Part of a small language model's weights.
Size: 5 heads of 64 (1 for keys and values), MLP 1280 SwiGLU, vocabulary 30841.
Training: a variant of Muon for these matrices, 439M tokens, 3803 steps.
MLP neurons of a small language model. Each row is named by its layer, matrix (down: output weights) and neuron, and shows model dimensions 128-223. Each number is 200 + 40 x the weight over its row's rms, rounded and kept within 0 to 999. A neuron's up and down rows have the sign that makes its largest values positive.
After each neuron's rows, "raises" lists the tokens whose logits its output raises most directly, leaving later layers aside.

L5.down1164,211,218,234,265,243,168,231,212,148,250,178,157,244,213,184,246,134,170,168,146,235,196,156,258,184,100,231,158,187,196,264,186,147,268,280,243,287,191,160,241,222,215,291,234,164,197,176,183,132,215,180,219,146,193,194,190,165,225,180,164,209,197,191,160,185,246,229,160,166,269,164,297,266,179,198,246,224,212,200,164,201,200,121,205,275,203,223,105,206,202,195,140,169,192,218,183
raises: "|", "|---|---|---|---|---|---|---|\n", "|---|---|---|---|---|---|\n", ")==\n", "|---|---|---|---|---|---|---|---|\n"

L2.down1062,147,169,293,188,212,207,199,240,239,240,255,199,252,136,211,223,202,221,180,213,280,163,171,161,155,217,213,215,176,235,134,244,186,216,293,155,162,173,161,157,113,219,281,221,292,264,174,189,229,177,199,150,187,229,161,185,192,171,247,172,171,184,214,157,169,260,217,228,355,206,201,153,131,257,175,221,219,221,195,213,157,205,177,181,175,263,221,232,185,238,232,237,193,219,238,176
raises: "hip", "hips", "uch", " Actress", "abb"

L2.down632,139,166,134,271,209,149,260,145,155,223,119,162,90,284,185,277,148,238,216,227,172,199,273,243,179,195,219,161,173,217,284,221,230,212,201,189,110,232,209,205,229,233,262,192,189,215,173,204,212,200,183,205,172,253,166,165,109,203,132,207,191,235,143,239,230,241,197,198,217,247,205,213,131,200,195,209,257,197,278,251,194,185,173,103,232,209,240,142,216,204,222,180,129,239,213,222
raises: "hen", "hn", "rich", "any", "chel"

L6.down1225,244,211,193,229,204,206,216,152,256,190,208,205,147,249,205,164,253,269,181,132,212,200,152,245,199,152,184,209,234,191,161,263,147,182,141,270,185,161,238,229,187,239,250,138,234,196,213,172,261,200,246,207,124,229,107,242,184,222,189,196,153,238,233,170,189,146,144,228,238,219,230,226,187,185,193,216,285,282,192,217,180,217,181,195,208,249,229,217,237,222,162,167,224,233,236,214
raises: "hip", "hips", " such", "uit", "etter"

L5.down720,175,205,156,222,212,266,192,197,244,177,216,220,172,183,202,225,175,225,230,126,156,218,195,269,220,207,293,227,224,186,151,217,221,240,278,224,268,188,185,152,163,225,189,247,188,203,194,173,177,208,206,192,188,158,169,192,225,199,276,232,142,255,239,195,192,190,164,161,243,222,213,209,189,207,160,258,199,228,211,227,159,140,160,222,287,238,227,208,194,118,221,243,171,185,209,200
raises: "ores", "ally", "or", "ains", "igen"

L7.down1143,217,170,126,160,180,191,207,198,140,201,269,180,242,181,320,243,135,193,210,181,229,161,213,156,181,246,188,270,139,181,124,288,199,199,269,204,139,200,208,222,209,209,181,234,212,196,182,244,222,216,203,252,199,225,160,197,226,204,189,245,192,178,180,165,166,215,207,201,208,242,162,289,154,280,201,225,224,237,155,142,186,187,226,235,224,177,219,141,200,258,192,193,218,148,219,216
raises: " of", " Of", "-of", "ages", " Years"

L7.down348,248,217,201,192,169,190,281,220,204,185,199,203,161,160,260,226,172,218,233,327,217,256,242,183,192,219,238,199,256,168,193,168,181,209,156,231,205,125,190,207,148,131,224,116,219,190,200,213,235,191,158,227,209,252,219,135,184,175,194,206,195,177,243,263,195,108,180,192,187,222,281,130,169,219,218,179,158,295,214,254,253,198,223,149,170,152,216,236,166,132,218,217,179,173,195,111
raises: " possible", " needed", " present", " available", " seen"

L7.down182,240,180,221,255,246,197,201,206,174,227,161,135,184,191,235,127,185,246,137,130,160,181,153,139,213,201,187,184,233,143,197,203,208,284,147,137,186,221,188,207,204,215,224,165,229,210,207,233,239,208,168,196,182,234,193,195,195,203,167,207,172,180,199,137,208,225,246,196,195,148,210,250,191,138,209,187,230,231,260,195,180,165,160,186,225,202,177,164,177,288,250,198,170,186,260,239
raises: " forty", " thirty", " ", " eight", " thirteen"

L2.down864,147,164,198,194,274,169,165,293,278,258,160,190,203,164,222,206,296,171,228,225,205,144,199,194,170,167,248,160,226,219,156,249,174,206,249,199,155,278,194,121,236,190,239,260,177,269,304,220,150,291,177,134,146,168,200,179,254,234,187,199,166,241,137,185,247,203,218,216,217,163,212,242,280,217,164,198,264,205,197,194,164,237,177,228,234,249,278,195,182,225,216,186,193,193,229,198
raises: ".uk", "|---|---|---|---|---|---|---|\n", "mother", "reis", "|---|---|---|---|---|---|---|---|\n"

L7.down41,197,247,277,178,188,227,227,172,211,218,224,283,198,175,126,150,165,196,241,203,222,159,138,173,101,188,169,225,206,186,125,205,265,215,251,204,141,213,156,172,199,203,165,135,163,199,271,247,150,178,208,271,126,252,167,201,196,241,221,166,153,148,190,182,211,216,206,139,122,228,268,164,198,205,171,214,178,237,227,254,191,177,222,162,211,199,161,229,235,203,220,188,245,232,120,139
raises: "ant", "ments", "ation", "able", "ability"

L7.down181,246,191,231,113,165,232,217,97,231,166,177,206,205,113,129,172,162,201,184,244,166,155,192,228,160,256,153,200,213,238,204,222,207,164,199,235,221,244,254,170,211,209,135,253,176,246,229,172,175,249,222,267,172,201,181,218,212,126,221,201,168,214,186,155,258,194,169,174,220,174,197,180,171,223,189,171,224,233,204,202,231,169,221,205,164,159,190,136,164,239,247,253,191,226,136,159
raises: "ty", "ri", "to", "ter", "pl"

L7.down213,209,186,250,207,195,214,221,197,240,137,219,182,200,223,241,265,157,226,230,166,170,143,149,210,104,190,302,215,258,139,179,160,168,261,174,181,159,227,216,177,164,216,239,194,182,277,192,170,121,240,206,189,196,209,230,205,153,228,153,235,158,155,145,180,195,224,210,126,200,162,159,215,199,137,232,251,119,217,125,236,251,254,167,145,231,183,234,193,179,189,288,223,180,193,200,153
raises: "ron", "ral", "ève", "ant", "ft"

L7.down410,243,205,239,231,212,196,207,184,254,196,271,148,257,194,201,180,218,175,196,233,170,184,127,234,205,268,214,242,229,176,229,189,126,183,227,157,205,189,222,196,184,158,141,138,226,202,242,251,205,145,146,270,159,199,252,142,214,162,212,145,154,191,286,254,153,221,98,301,136,286,186,168,162,180,170,215,200,218,246,208,236,234,197,216,265,220,166,248,222,128,201,181,147,197,204,187
raises: "urs", "ur", "au", "uf", "ux"

L7.down122,223,169,212,175,164,190,165,223,229,174,234,257,225,209,215,264,307,241,213,159,189,133,229,213,173,244,223,218,183,207,302,222,216,129,182,191,183,159,210,244,161,135,220,167,231,242,256,176,179,204,238,166,237,148,206,194,130,211,258,188,180,161,190,237,194,199,236,275,230,197,327,212,242,206,216,157,69,177,189,191,163,293,176,215,192,236,145,189,227,207,262,276,176,213,194,134
raises: ";", "/a", " –", ".", ".gov"

L7.down242,197,209,193,228,150,221,103,171,199,268,186,248,209,208,212,185,246,199,193,182,182,149,229,195,280,205,213,201,210,268,213,268,241,182,300,143,182,160,142,227,118,168,198,271,281,268,200,207,158,191,254,171,213,239,149,133,157,211,279,227,171,187,218,204,167,228,237,251,171,157,123,217,218,201,250,235,132,183,197,154,150,220,300,127,159,175,235,119,172,136,194,194,222,214,151,181
raises: "ists", "ist", "-time", "ures", "es"

L7.down331,188,252,156,255,230,167,272,165,92,183,168,228,158,198,206,232,163,242,174,177,198,140,201,214,276,200,201,249,277,226,283,184,138,255,238,147,184,208,216,201,230,156,156,230,203,190,146,166,207,164,152,232,134,266,209,210,268,218,165,218,188,196,199,271,189,215,214,149,195,293,209,167,252,216,118,137,281,173,189,227,232,193,197,172,241,188,197,184,223,248,191,223,195,212,140,176
raises: " amount", " number", " margin", " majority", " blow"